MLP neurons of a small language model. Each row is named by its layer, matrix (gate and up: input weights; down: output weights) and neuron, and shows model dimensions 432-495. Each number is 50 + 15 x the weight over its row's rms, rounded and kept within 0 to 99. A neuron's up and down rows have the sign that makes its largest values positive.
After each neuron's rows, "fires in" lists the words (lower case) most often at its 100 highest values on Wikipedia text that the model never trained on.

L7.gate1971:47 57 66 65 66 62 59 72 50 46 49 45 60 57 79 68 40 46 35 65 73 34 36 64 39 59 41 36 63 37 50 42 54 63 23 58 54 60 41 35 57 19 45 72 66 65 48 51 71 73 67 53 19 42 60 26 55 41 35 28 21 47 46 79
L7.up1971:38 76 65 64 58 53 47 53 10 47 68 52 37 62 56 57 52 53 56 66 22 54 58 60 34 55 57 35 54 41 54 51 51 40 60 71 35 25 31 59 47 61 48 74 55 56 33 71 80 45 46 53 58 66 72 43 41 55 42 34 34 57 40 27
L7.down1971:37 29 52 36 22 76 70 70 63 39 55 30 71 27 66 53 34 41 51 66 57 37 15 27 36 57 56 60 27 42 33 55 51 64 67 64 51 35 41 38 66 56 56 44 40 60 31 63 58 65 48 43 46 50 55 83 31 42 49 35 34 47 48 38
fires in: "during", "in", "under", "91", "19th", "with"

L7.gate1394:72 40 60 25 53 48 19 40 52 54 39 43 92 69 51 66 56 68 41 25 38 45 58 30 40 60 57 62 45 67 75 59 22 33 47 50 43 63 57 57 57 47 12 57 47 46 62 42 35 42 30 57 43 62 38 64 41 41 44 38 59 58 42 40
L7.up1394:27 77 61 47 77 45 28 41 69 77 48 57 53 60 51 63 63 48 68 62 43 55 59 66 46 67 51 48 39 40 39 48 51 66 71 55 37 58 45 38 60 50 22 39 45 53 41 49 70 60 47 61 45 50 45 55 49 49 48 36 44 53 41 74
L7.down1394:50 36 48 71 45 37 56 38 69 68 47 91 40 44 58 32 60 34 66 65 37 50 56 34 52 64 48 69 56 63 29 69 34 44 33 54 57 30 28 61 56 46 51 46 58 31 55 58 57 25 35 41 51 73 44 41 73 16 52 55 45 38 09 51
fires in: "in", "with", "he", "a"

L7.gate1856:49 42 69 66 51 46 37 80 49 55 51 46 39 48 46 74 60 36 57 42 43 38 56 78 67 51 44 68 67 33 54 49 15 41 33 73 54 29 57 48 61 49 32 38 58 55 31 68 45 51 40 76 66 13 47 47 25 74 46 24 48 58 46 65
L7.up1856:54 43 56 63 62 24 49 51 76 69 34 36 40 45 62 38 41 43 48 76 50 69 54 21 27 48 55 39 63 46 21 60 36 39 62 65 67 58 49 59 62 50 64 13 50 86 46 72 54 48 50 38 54 66 39 44 41 43 71 28 41 58 58 82
L7.down1856:49 55 28 61 45 37 54 48 56 45 27 71 65 36 43 41 40 26 37 45 60 32 48 40 47 48 63 52 67 36 10 23 71 40 26 61 37 42 55 47 52 50 45 28 39 42 70 63 73 59 65 32 39 60 53 76 57 64 59 51 40 39 51 27
fires in: "by", "from", "during", "following", "it", "spent"

L5.gate2088:67 36 65 29 69 71 34 35 62 63 43 57 54 64 64 86 34 26 39 52 39 55 58 37 49 55 47 76 58 62 37 51 38 29 52 48 62 53 59 54 70 38 51 36 51 71 23 52 70 48 52 77 80 45 04 70 54 10 43 39 28 35 67 36
L5.up2088:66 62 71 30 15 38 23 29 51 59 40 38 48 34 60 44 49 33 57 47 29 55 37 70 53 50 59 52 69 29 62 50 55 24 60 41 49 35 46 50 43 45 49 62 53 41 45 54 54 60 30 57 33 48 62 16 32 57 50 40 76 66 70 42
L5.down2088:77 74 58 42 26 46 20 55 50 45 31 50 37 55 41 48 33 66 70 47 28 20 53 48 55 72 83 43 49 56 71 44 60 47 41 47 54 29 67 59 39 43 55 56 50 47 53 35 82 35 52 80 60 59 57 24 54 31 42 59 71 39 70 47
fires in: "he", "days", "later"

L7.gate354:31 39 61 14 57 43 28 57 39 50 54 63 57 52 49 47 20 50 74 47 55 62 46 58 45 42 72 63 63 56 38 45 43 47 59 71 55 72 50 26 79 44 45 60 62 65 50 44 81 46 46 73 60 57 67 51 54 59 56 45 82 34 37 68
L7.up354:22 51 67 52 56 21 35 44 61 63 54 54 27 68 36 23 62 34 29 46 71 62 37 42 42 62 50 34 47 79 31 45 54 47 48 37 63 56 74 47 68 44 20 29 29 65 33 44 78 69 44 44 40 25 79 53 46 51 61 42 57 65 52 47
L7.down354:59 63 48 30 34 34 65 50 47 48 28 48 60 49 47 36 41 44 55 23 50 63 68 64 35 32 41 47 61 78 39 49 61 37 47 56 56 47 74 79 31 56 81 64 33 55 54 60 47 73 83 33 48 26 58 57 37 64 40 28 66 63 55 27
fires in: "on", "by", "in"

L5.gate880:43 50 56 53 74 60 77 59 72 49 55 30 34 72 45 76 17 40 32 38 49 56 72 56 45 55 45 14 50 29 66 40 39 40 58 23 42 34 39 33 37 46 55 55 50 51 65 24 58 35 64 57 64 72 34 70 57 64 62 50 33 54 58 33
L5.up880:42 68 53 29 40 55 63 62 48 46 54 61 56 59 63 27 57 49 54 54 40 65 63 59 41 28 59 51 38 39 16 49 54 35 52 45 15 46 73 69 54 50 22 43 48 45 45 47 45 60 57 37 40 30 52 53 75 36 84 28 42 38 58 30
L5.down880:65 75 58 65 32 39 63 60 56 48 49 40 35 56 60 50 57 62 48 64 47 62 29 48 50 44 52 50 37 62 43 59 69 42 60 46 45 64 58 57 44 50 42 30 24 43 59 66 26 44 41 36 45 46 61 50 65 35 72 44 69 49 47 41
fires in: "al", "der", "cllrs", "rīga", "lemma"

L5.gate577:26 30 44 63 77 50 68 55 61 49 41 59 51 38 13 50 49 24 42 33 36 42 40 20 35 64 32 31 49 44 36 51 55 15 18 59 40 37 29 31 19 42 56 11 63 64 49 42 34 44 42 36 55 46 35 55 56 58 47 32 82 47 50 22
L5.up577:41 49 45 60 53 55 45 54 82 56 38 37 56 57 87 42 25 54 68 30 51 21 09 37 49 59 43 70 50 54 43 66 39 53 53 53 30 15 50 40 66 69 76 16 46 48 71 48 59 44 70 92 64 41 69 75 48 51 47 34 39 52 43 36
L5.down577:53 34 51 73 48 33 14 56 61 53 25 50 44 45 63 41 18 49 59 63 25 37 48 38 41 71 41 62 62 70 38 43 55 19 53 48 26 43 38 36 46 67 39 12 38 45 49 55 48 70 00 59 56 33 42 59 44 66 62 63 64 66 59 40
fires in: "at", "during", "before", "to", "into"

L5.gate1860:36 56 59 48 57 49 46 72 51 15 49 23 60 54 35 47 54 58 64 67 37 45 61 70 21 57 47 52 59 49 29 28 39 60 39 41 39 32 30 19 51 51 80 36 48 91 86 32 37 44 49 78 53 64 32 42 40 37 37 51 52 52 43 44
L5.up1860:68 32 58 60 40 44 61 33 36 34 42 72 50 97 56 34 71 53 32 53 41 58 56 60 21 51 57 54 50 74 85 55 61 62 61 61 37 60 36 48 40 62 52 70 57 53 71 61 24 35 26 75 50 72 59 81 42 62 69 40 49 65 45 24
L5.down1860:51 67 48 58 53 50 46 41 13 49 75 55 67 54 68 28 44 85 50 51 67 60 23 64 36 44 44 81 46 43 36 53 45 50 27 49 47 72 46 63 69 69 54 55 62 42 49 54 30 62 42 59 43 26 47 38 31 51 54 22 43 39 62 32
fires in: "al", "born", "ibn", "ss", "back"

L7.gate403:46 54 74 55 56 44 28 55 37 36 32 55 49 57 58 53 26 31 27 50 46 76 42 59 50 56 27 62 43 40 55 51 33 36 37 56 24 56 40 60 51 35 58 46 51 57 47 43 46 61 08 40 39 44 51 20 55 73 41 52 36 58 37 51
L7.up403:50 76 45 33 47 25 52 52 62 34 46 48 46 49 38 37 64 39 55 44 31 42 29 56 45 63 23 41 76 73 32 36 24 66 44 60 60 36 56 63 54 58 53 50 57 48 74 31 66 64 39 32 75 27 51 46 57 27 70 44 37 90 40 63
L7.down403:71 35 69 52 60 55 51 42 55 77 35 62 92 65 66 52 75 50 46 49 34 34 45 49 53 39 41 70 31 38 40 36 65 24 66 38 45 87 26 54 47 73 44 39 58 63 66 66 67 38 62 46 19 40 36 44 35 63 65 50 26 70 29 64
fires in: "which", "who", "that"

L5.gate428:44 41 62 58 62 50 49 53 39 84 53 37 75 41 31 52 33 49 63 21 57 26 38 48 70 65 23 76 57 54 51 40 65 32 54 66 51 75 19 60 38 45 42 53 41 33 19 74 56 46 59 40 75 21 46 46 61 38 35 48 45 60 55 51
L5.up428:74 60 28 50 51 63 58 35 58 54 61 54 41 70 51 53 62 49 37 55 49 52 53 80 55 45 47 40 59 36 44 48 45 50 42 63 76 74 51 36 50 88 52 48 64 36 38 71 64 42 38 54 44 43 63 43 79 59 35 60 51 64 55 63
L5.down428:56 77 35 46 43 39 66 32 52 62 53 36 42 47 48 67 55 56 45 34 26 43 49 43 56 58 53 48 56 47 46 53 37 49 56 75 57 43 46 49 52 55 34 48 57 32 45 37 58 41 50 29 58 22 32 36 47 68 41 57 53 43 35 52
fires in: "only", "t", "not", "very", "more", "too"

L5.gate213:56 43 44 63 17 39 31 52 57 54 54 60 73 40 54 48 56 44 57 58 65 47 28 67 53 63 63 44 60 39 55 58 64 47 57 33 55 53 46 49 28 51 57 57 60 51 65 13 53 54 74 60 58 43 55 73 54 64 85 42 64 45 57 42
L5.up213:67 55 29 48 53 42 40 66 40 21 29 59 59 30 20 54 66 27 66 48 62 39 75 43 59 36 61 46 71 37 85 34 56 55 54 40 52 33 56 58 39 75 45 47 25 40 68 80 76 50 42 39 48 41 52 39 31 37 67 37 25 74 58 40
L5.down213:64 68 43 33 54 20 25 52 73 22 50 61 49 63 76 45 34 49 72 59 55 59 39 59 69 19 31 60 83 54 52 51 51 73 46 50 49 37 41 46 47 75 33 66 28 70 53 88 53 83 48 37 55 44 74 69 24 29 45 66 28 53 08 51
fires in: "of", "off", "up", "down", "on", "out"

L7.gate143:41 57 36 56 67 41 63 45 47 30 43 62 53 60 23 55 65 39 51 26 69 30 27 58 45 35 47 60 46 52 57 21 50 31 32 19 56 34 49 27 43 52 52 54 00 54 49 51 23 70 59 34 48 34 35 57 53 43 66 45 56 60 47 14
L7.up143:54 45 60 57 32 54 43 57 73 26 42 76 19 48 31 48 48 79 23 39 67 21 24 05 50 52 21 43 41 65 48 39 72 62 29 59 30 68 78 64 67 50 60 44 37 73 52 57 41 69 38 31 34 50 45 27 74 40 40 46 56 28 78 40
L7.down143:72 59 36 42 64 43 36 31 67 71 57 60 40 43 45 99 51 51 64 48 35 85 52 56 44 49 51 54 67 26 51 71 66 56 60 50 27 58 54 64 46 66 58 22 46 68 74 36 31 55 48 63 63 56 39 42 52 58 41 13 51 73 49 55
fires in: "that", "who", "where", "which", "he", "in"

L7.gate1569:46 56 33 42 66 45 47 66 61 76 58 64 45 41 65 64 52 34 61 37 49 43 60 43 37 22 49 33 54 49 37 47 56 54 47 81 37 65 38 59 70 65 51 43 66 55 59 30 14 54 50 40 58 31 38 78 60 40 57 57 48 38 28 70
L7.up1569:38 56 45 45 45 38 23 32 82 40 28 67 45 40 45 66 39 51 69 59 54 57 33 31 33 57 48 57 66 62 37 56 68 46 41 61 64 59 82 43 68 57 61 52 82 74 54 43 40 48 58 39 57 58 97 33 52 47 56 76 34 54 14 59
L7.down1569:55 56 47 52 64 22 71 30 72 45 43 54 49 50 47 77 46 38 39 32 31 71 83 45 67 26 59 58 73 47 49 70 65 54 40 34 48 39 02 68 45 62 86 35 47 53 51 50 56 38 46 66 73 53 62 63 52 64 49 65 35 22 47 26
fires in: "of", "were", "are", "among", "amongst"

L5.gate527:54 53 65 69 51 39 24 75 23 45 52 42 63 49 44 54 63 74 35 39 40 46 63 56 66 52 64 35 58 30 53 32 45 45 59 57 14 38 71 50 59 44 67 32 30 50 53 58 51 32 30 67 44 33 40 46 34 33 50 68 37 56 58 49
L5.up527:49 28 60 72 79 51 22 57 62 51 72 68 48 53 44 46 28 39 39 28 52 69 57 56 45 67 48 42 60 53 54 51 83 62 31 33 65 34 36 61 39 63 43 52 41 57 47 77 33 45 38 28 50 33 73 71 45 46 34 57 71 45 51 51
L5.down527:15 59 58 60 48 82 26 66 56 55 54 64 50 43 67 68 46 20 58 34 82 54 56 80 21 59 53 27 83 56 55 26 42 37 64 01 61 61 38 52 72 64 29 46 49 67 31 62 53 45 42 46 47 62 55 46 21 70 64 46 55 56 73 37
fires in: "al", "aït", "raed"

L7.gate1583:84 74 51 89 65 51 24 28 32 46 52 54 58 36 12 35 42 27 55 56 59 44 99 61 48 42 47 34 48 47 49 64 58 24 49 76 47 46 39 63 43 54 83 76 46 65 55 71 56 24 33 49 57 67 34 60 64 38 40 41 50 59 54 49
L7.up1583:58 51 55 40 37 41 66 50 65 38 54 47 46 57 61 37 40 45 73 40 61 54 54 75 43 46 42 22 68 47 48 48 50 41 35 66 37 52 46 41 74 73 48 20 64 62 58 64 55 49 28 45 43 57 40 41 67 45 52 76 40 53 34 58
L7.down1583:36 73 68 41 56 38 38 40 19 73 48 90 64 36 50 35 68 64 49 44 31 30 52 60 49 47 38 33 24 67 52 42 69 32 46 74 34 21 72 56 42 28 50 49 48 22 45 72 63 45 45 42 54 08 24 55 83 19 46 39 66 50 37 55
fires in: "from", "to", "for", "against"

L5.gate1351:32 45 71 68 40 46 32 61 47 42 25 81 34 73 43 56 53 57 57 64 37 54 35 43 49 64 43 32 26 89 56 51 29 47 23 38 53 64 43 56 33 42 43 58 62 51 37 41 64 55 39 53 31 63 43 43 38 41 39 52 38 82 65 44
L5.up1351:82 90 53 49 37 44 54 40 46 19 58 55 58 46 28 77 46 44 66 45 64 60 57 64 43 31 53 41 23 63 51 40 68 46 49 45 50 38 59 73 64 56 60 31 51 36 88 50 53 51 59 74 63 47 37 40 61 42 39 43 54 28 41 36
L5.down1351:58 55 64 30 43 11 53 32 66 49 31 73 37 54 52 51 54 45 44 50 42 45 60 53 41 66 62 65 25 43 60 50 45 34 47 66 15 58 48 57 44 41 40 49 59 55 62 54 38 46 42 46 60 46 56 34 32 36 09 53 38 61 36 40
fires in: "after", "until", "since", "to", "before"

L5.gate1853:30 63 38 70 43 75 56 41 50 46 46 78 66 95 55 51 46 46 65 78 56 60 33 45 43 58 48 80 57 65 34 33 65 45 48 49 27 58 50 59 63 48 48 54 63 83 39 62 72 59 85 60 51 59 70 46 01 53 56 53 45 46 39 87
L5.up1853:53 62 43 54 61 59 41 50 56 59 44 56 34 46 72 43 37 68 25 38 28 77 47 64 65 25 49 54 55 58 65 32 46 51 28 52 49 55 38 48 47 66 54 65 45 25 74 48 68 56 73 99 83 47 28 38 67 64 40 24 59 50 46 47
L5.down1853:44 33 42 74 43 46 67 56 46 66 66 45 46 53 54 34 68 28 76 61 82 63 45 56 77 70 70 45 62 53 42 36 42 35 42 59 35 34 63 54 71 51 49 31 52 42 24 43 59 36 68 47 49 77 47 83 41 33 49 59 60 47 47 49
fires in: "in", "to", "from", "then"

L5.gate1316:23 57 32 38 57 28 59 36 57 73 34 55 47 18 32 49 59 45 65 56 30 44 52 54 57 37 50 42 74 47 71 36 39 43 65 46 61 54 39 60 27 72 77 35 33 29 70 51 70 47 55 63 27 54 35 36 41 56 50 61 39 38 22 46
L5.up1316:20 63 54 56 66 48 37 62 49 75 37 61 38 47 53 52 38 56 35 35 50 50 57 52 47 56 39 40 25 21 34 47 70 59 28 73 45 21 66 39 58 79 32 26 51 58 51 83 54 49 34 78 47 39 50 34 78 49 52 36 54 46 41 52
L5.down1316:48 66 43 58 38 62 57 50 69 71 33 25 37 55 84 36 63 56 57 43 48 41 42 48 47 41 33 54 58 14 46 58 19 54 37 63 27 49 34 55 49 55 68 73 41 31 77 56 54 57 42 34 56 31 73 48 57 46 56 58 47 72 36 49
fires in: "on", "in", "all", "during", "after", "a"

L5.gate523:27 50 48 78 68 35 62 60 44 46 43 40 81 58 46 43 36 55 46 46 79 41 25 51 58 61 68 45 69 43 55 47 71 46 24 39 60 23 35 53 51 26 52 89 42 63 73 43 56 76 48 48 29 41 42 76 54 53 62 44 58 55 51 55
L5.up523:41 51 58 52 54 44 38 56 38 64 31 47 47 63 67 59 50 77 42 40 51 58 50 42 48 55 39 52 53 53 64 73 34 24 59 36 45 13 37 49 29 47 64 38 30 52 54 46 88 33 66 51 50 69 05 70 53 58 45 43 60 58 43 59
L5.down523:53 66 44 47 41 58 52 72 33 63 76 69 56 80 72 44 47 58 85 47 80 17 50 48 36 67 54 60 65 62 85 57 82 44 57 36 36 44 50 76 62 51 61 61 19 62 52 47 57 32 66 68 40 27 76 49 51 66 76 37 28 40 72 53
fires in: "al", "vice"

L5.gate1833:68 68 55 67 31 50 53 46 68 53 72 73 38 36 33 55 70 53 31 45 44 46 48 48 28 39 20 51 51 32 59 30 54 56 55 55 51 76 46 35 58 48 35 68 48 35 55 33 51 66 40 61 35 28 22 37 63 71 54 65 43 49 45 40
L5.up1833:65 08 45 33 51 76 61 62 42 59 46 74 36 53 86 66 67 60 40 33 65 52 40 72 33 70 61 38 63 62 42 46 45 57 63 57 68 63 66 45 70 69 45 40 84 63 48 62 32 49 44 61 36 42 53 60 37 38 34 55 61 57 09 53
L5.down1833:42 56 50 11 48 23 30 30 27 54 11 43 52 32 66 66 40 35 50 20 45 42 71 62 23 51 45 66 53 57 36 36 63 49 69 10 40 44 30 70 25 61 46 61 42 36 35 74 64 60 26 57 67 48 54 69 32 48 55 52 60 30 18 43
fires in: "in", "united", "1", "on", "about"

L7.gate1962:36 65 74 34 66 37 53 68 50 43 79 52 63 40 27 44 31 44 48 57 41 72 71 68 55 54 56 45 65 49 67 71 57 35 55 62 46 42 57 58 42 65 51 68 63 72 60 82 60 42 28 62 77 49 41 58 34 15 65 59 21 48 42 62
L7.up1962:53 57 54 20 55 42 50 67 27 44 43 46 57 31 22 46 49 29 44 69 48 17 43 50 60 64 46 70 52 53 57 53 69 47 52 83 51 59 46 54 69 43 16 13 52 39 45 56 34 37 67 56 48 22 60 67 26 53 58 58 38 52 59 59
L7.down1962:44 52 70 49 88 21 35 47 47 35 55 70 32 13 34 58 55 23 66 39 53 43 69 46 33 40 54 70 59 36 50 39 55 39 29 49 41 54 61 54 61 26 36 46 56 37 62 31 42 40 70 24 66 46 45 46 03 55 58 58 62 32 64 62
fires in: "by", "around", "about", "on"

L5.gate3:56 28 36 79 59 34 47 52 46 38 42 60 53 46 58 42 61 50 38 13 40 39 73 23 77 40 35 47 32 42 62 30 56 54 38 35 54 59 64 77 46 34 82 37 32 48 64 54 30 63 41 75 35 46 46 28 43 63 23 72 46 39 46 48
L5.up3:40 69 60 66 72 64 61 66 64 27 47 53 52 49 71 38 38 38 63 47 23 37 50 48 31 42 62 35 38 88 26 44 40 34 20 33 39 50 53 69 35 38 49 15 43 36 51 75 50 22 34 34 49 71 57 32 37 43 62 87 57 57 75 53
L5.down3:69 32 50 50 35 34 58 31 53 67 50 52 40 65 38 79 28 38 61 38 55 62 34 37 65 44 50 50 38 51 64 43 48 40 55 71 43 66 57 49 43 25 37 49 55 48 45 40 41 42 52 46 50 57 67 48 65 37 26 35 33 43 38 33
fires in: "after", "although", "before", "while", "though"

L7.gate1724:41 24 53 44 44 37 55 55 35 68 90 50 59 49 51 33 38 35 53 50 74 46 50 53 55 39 64 57 31 56 47 57 69 26 37 39 47 44 39 54 57 38 48 89 77 87 41 27 60 39 66 38 40 41 71 77 46 36 45 48 42 45 40 72
L7.up1724:55 65 21 51 49 58 84 85 52 40 81 46 58 71 45 38 32 50 59 59 36 58 45 55 37 65 67 48 56 50 52 55 32 62 54 42 33 73 50 31 51 45 44 50 60 35 43 67 51 53 53 74 60 61 43 35 72 27 44 34 64 61 33 50
L7.down1724:60 47 46 61 53 18 50 28 37 35 55 51 48 64 59 44 51 53 51 73 15 53 43 51 33 33 52 58 47 61 67 84 55 19 56 54 35 39 53 58 27 39 47 65 29 23 41 67 42 20 58 44 32 42 89 51 61 41 78 59 39 49 46 26
fires in: "of", "to", "mi"

L5.gate442:58 29 48 30 65 66 50 59 33 49 45 30 58 72 55 70 42 59 60 53 63 41 52 53 47 60 79 75 82 66 54 52 49 41 44 41 71 52 60 63 49 74 80 49 51 45 30 62 57 46 60 68 59 63 22 37 49 53 42 39 42 70 57 44
L5.up442:42 71 50 55 43 35 37 69 45 68 57 37 38 54 39 49 58 53 34 66 50 45 49 43 57 65 47 41 28 29 52 34 51 45 38 34 47 50 54 08 30 03 59 36 66 45 74 47 13 58 43 90 39 48 51 26 57 49 58 58 55 39 38 72
L5.down442:62 57 58 39 58 72 21 53 35 48 48 75 51 86 62 63 41 65 61 46 51 24 34 31 60 68 45 54 45 66 39 52 76 43 39 42 54 71 40 63 72 59 71 58 56 27 34 41 54 85 57 59 60 61 35 60 61 57 71 53 31 83 51 45
fires in: "there", "she", "it", "he", "has"

L7.gate1692:40 67 37 54 59 76 42 54 20 72 45 41 47 42 74 64 35 51 33 56 40 31 59 63 74 56 44 16 63 49 45 70 49 42 29 48 60 54 58 63 56 35 58 77 80 47 50 44 21 63 40 61 61 56 42 37 43 77 44 41 38 57 66 49
L7.up1692:57 45 56 54 58 34 39 85 67 44 55 57 51 80 52 38 28 50 56 67 39 58 54 19 77 62 59 42 62 60 47 47 23 38 65 63 52 27 37 63 54 30 57 60 32 30 40 60 69 50 41 20 37 91 58 28 49 42 57 59 45 56 58 58
L7.down1692:67 40 64 41 51 39 39 70 22 56 62 59 50 70 49 61 39 48 25 56 54 65 59 36 36 47 29 65 69 39 60 21 59 33 42 30 42 56 52 58 52 68 50 59 22 44 59 60 29 43 69 47 35 44 60 50 44 45 45 47 43 46 48 64
fires in: "that", "which"

L5.gate690:31 35 34 73 37 37 16 65 54 49 47 61 27 45 42 58 79 44 45 57 38 65 55 56 55 53 55 21 58 80 46 47 50 40 38 42 64 50 24 46 40 40 45 57 32 65 45 34 44 53 24 98 50 48 36 45 68 40 50 55 45 65 50 42
L5.up690:47 47 53 56 20 45 12 58 42 46 50 79 19 59 69 46 44 23 49 36 68 37 06 48 56 46 57 38 62 81 65 67 51 05 54 42 40 46 41 53 31 63 77 46 34 39 41 54 64 39 35 62 00 50 44 36 66 33 65 49 38 72 42 67
L5.down690:79 33 67 74 68 53 74 34 68 47 62 51 58 54 63 54 57 39 79 64 53 69 44 48 60 51 41 13 45 53 20 66 36 39 67 47 43 29 39 52 38 38 77 69 34 09 78 59 24 32 37 57 33 50 46 74 47 35 36 44 41 85 36 52
fires in: "although", "after", "to", "which", "while", "who"

L7.gate103:53 49 43 77 48 67 37 39 33 58 37 51 43 42 28 46 56 28 31 41 71 61 70 33 47 43 41 39 42 27 56 90 48 31 35 45 45 40 16 33 52 70 68 45 55 23 46 63 86 35 23 62 56 56 50 39 35 46 39 59 42 51 60 54
L7.up103:42 50 35 54 72 53 53 37 26 61 40 34 32 45 83 46 31 66 77 86 27 79 47 61 53 66 49 23 57 49 47 62 17 40 34 66 53 43 61 31 28 68 56 41 47 44 82 55 39 55 63 58 63 21 62 56 70 33 50 63 39 40 38 28
L7.down103:36 51 46 38 38 59 32 61 44 70 75 34 63 59 56 16 39 57 52 44 50 73 49 36 58 42 64 78 55 18 47 86 56 32 56 43 29 43 54 46 61 37 66 38 40 49 42 41 43 23 71 49 56 58 34 48 29 30 39 52 52 42 51 31
fires in: "to"

L7.gate845:48 61 69 55 57 54 65 63 67 28 65 45 99 42 60 38 44 56 60 62 69 58 43 50 44 60 41 48 76 41 44 45 77 29 35 26 62 58 31 57 53 58 38 69 56 74 44 30 46 64 81 52 62 75 58 58 16 52 65 49 55 58 30 39
L7.up845:30 77 28 72 64 56 64 47 22 56 13 37 31 48 44 49 33 53 65 35 45 49 38 21 33 55 83 89 34 53 32 51 40 41 48 59 56 57 54 58 43 72 48 61 43 55 53 92 25 35 60 34 47 06 33 55 72 52 51 58 18 75 49 53
L7.down845:65 19 60 68 30 42 84 56 65 41 89 58 57 48 52 43 68 61 33 73 64 45 56 51 52 65 77 64 84 60 69 68 40 33 56 43 52 48 25 88 68 61 70 55 41 57 25 16 48 42 82 53 48 52 74 67 46 60 51 31 42 43 55 37
fires in: "in", "of"

L7.gate1467:54 45 37 47 57 63 41 35 65 48 37 72 56 41 38 39 21 16 37 65 27 66 80 39 42 18 53 51 70 55 51 47 79 43 60 37 78 47 56 40 16 73 21 72 42 62 50 51 67 41 44 58 50 53 63 51 28 34 45 35 28 48 19 53
L7.up1467:45 69 36 19 50 46 59 28 59 46 39 58 52 44 54 42 14 37 78 45 50 45 58 24 25 41 59 56 86 58 58 43 84 54 55 42 54 48 49 44 47 69 22 61 46 80 55 40 23 67 43 33 57 30 72 53 59 23 43 68 51 65 39 53
L7.down1467:62 32 58 41 58 71 57 39 45 21 57 41 79 55 37 57 43 64 77 43 45 51 31 59 52 41 41 85 57 43 78 60 51 42 54 80 66 48 49 66 24 93 67 67 36 69 61 47 44 63 42 64 40 62 22 84 32 62 71 56 36 62 45 45
fires in: "up", "out", "from", "down", "in", "with"

L7.gate2078:66 23 69 37 63 52 65 65 72 49 33 60 52 39 54 55 46 66 44 32 65 28 50 33 57 37 57 47 44 47 56 49 29 36 25 58 47 26 49 55 49 49 45 46 44 67 53 55 14 42 35 30 25 47 60 46 26 58 24 36 34 43 48 58
L7.up2078:43 60 56 68 49 70 53 52 68 56 46 51 62 24 58 60 57 64 92 27 73 64 51 51 42 68 41 48 83 22 46 57 20 44 46 39 35 78 43 77 70 86 14 62 37 53 55 36 47 59 61 68 61 50 69 69 76 93 19 46 62 56 37 65
L7.down2078:64 68 41 47 44 66 51 56 65 32 56 45 46 44 65 45 49 61 64 49 58 95 66 60 48 92 74 68 36 77 65 53 29 62 18 32 28 41 42 60 57 50 25 60 41 83 72 78 62 62 51 74 72 39 79 69 95 55 56 73 68 47 33 55
fires in: "was", "were", "are", "been"

L5.gate892:49 69 56 42 56 71 58 61 87 49 46 51 53 46 36 55 59 59 43 62 26 58 54 62 59 56 49 52 70 16 55 60 45 51 47 66 68 54 60 57 33 51 66 54 42 61 62 44 62 42 42 59 47 31 28 66 49 58 70 25 29 68 53 55
L5.up892:38 54 38 59 44 43 70 34 65 46 56 47 43 59 38 49 60 53 39 50 37 43 62 41 57 50 75 39 65 24 49 63 30 36 42 45 42 43 35 55 52 81 35 55 49 52 47 71 50 51 64 36 33 25 59 39 45 67 43 47 30 39 46 49
L5.down892:55 31 38 34 62 82 65 74 52 49 65 67 57 28 63 50 60 58 69 37 62 42 30 32 73 44 63 56 51 51 27 32 41 42 44 69 46 64 27 46 18 65 43 42 31 68 71 57 69 62 38 78 53 53 69 43 66 36 52 49 54 29 48 47
fires in: "al", "out", "one"

L7.gate1081:06 64 66 42 64 53 45 41 54 36 73 37 44 27 26 60 36 62 40 71 35 69 54 82 68 36 73 16 36 35 32 60 68 60 45 56 38 68 67 44 30 45 68 75 58 57 37 39 66 93 23 69 45 80 38 50 58 66 46 28 52 58 31 88
L7.up1081:57 88 57 69 53 09 49 47 28 36 63 55 58 50 60 14 66 43 56 61 44 35 50 45 43 28 43 84 50 57 61 29 47 52 67 53 50 43 74 53 30 55 62 40 51 21 44 71 33 37 74 42 41 49 41 46 52 51 69 57 35 39 19 36
L7.down1081:54 68 35 49 61 53 52 60 43 70 50 32 62 42 52 37 59 45 21 42 50 34 38 83 50 74 49 52 21 45 29 42 23 63 36 38 20 65 43 42 23 66 62 49 42 60 30 36 52 64 51 43 47 36 68 52 57 59 10 49 60 51 55 65
fires in: "that", "years", "much", "such"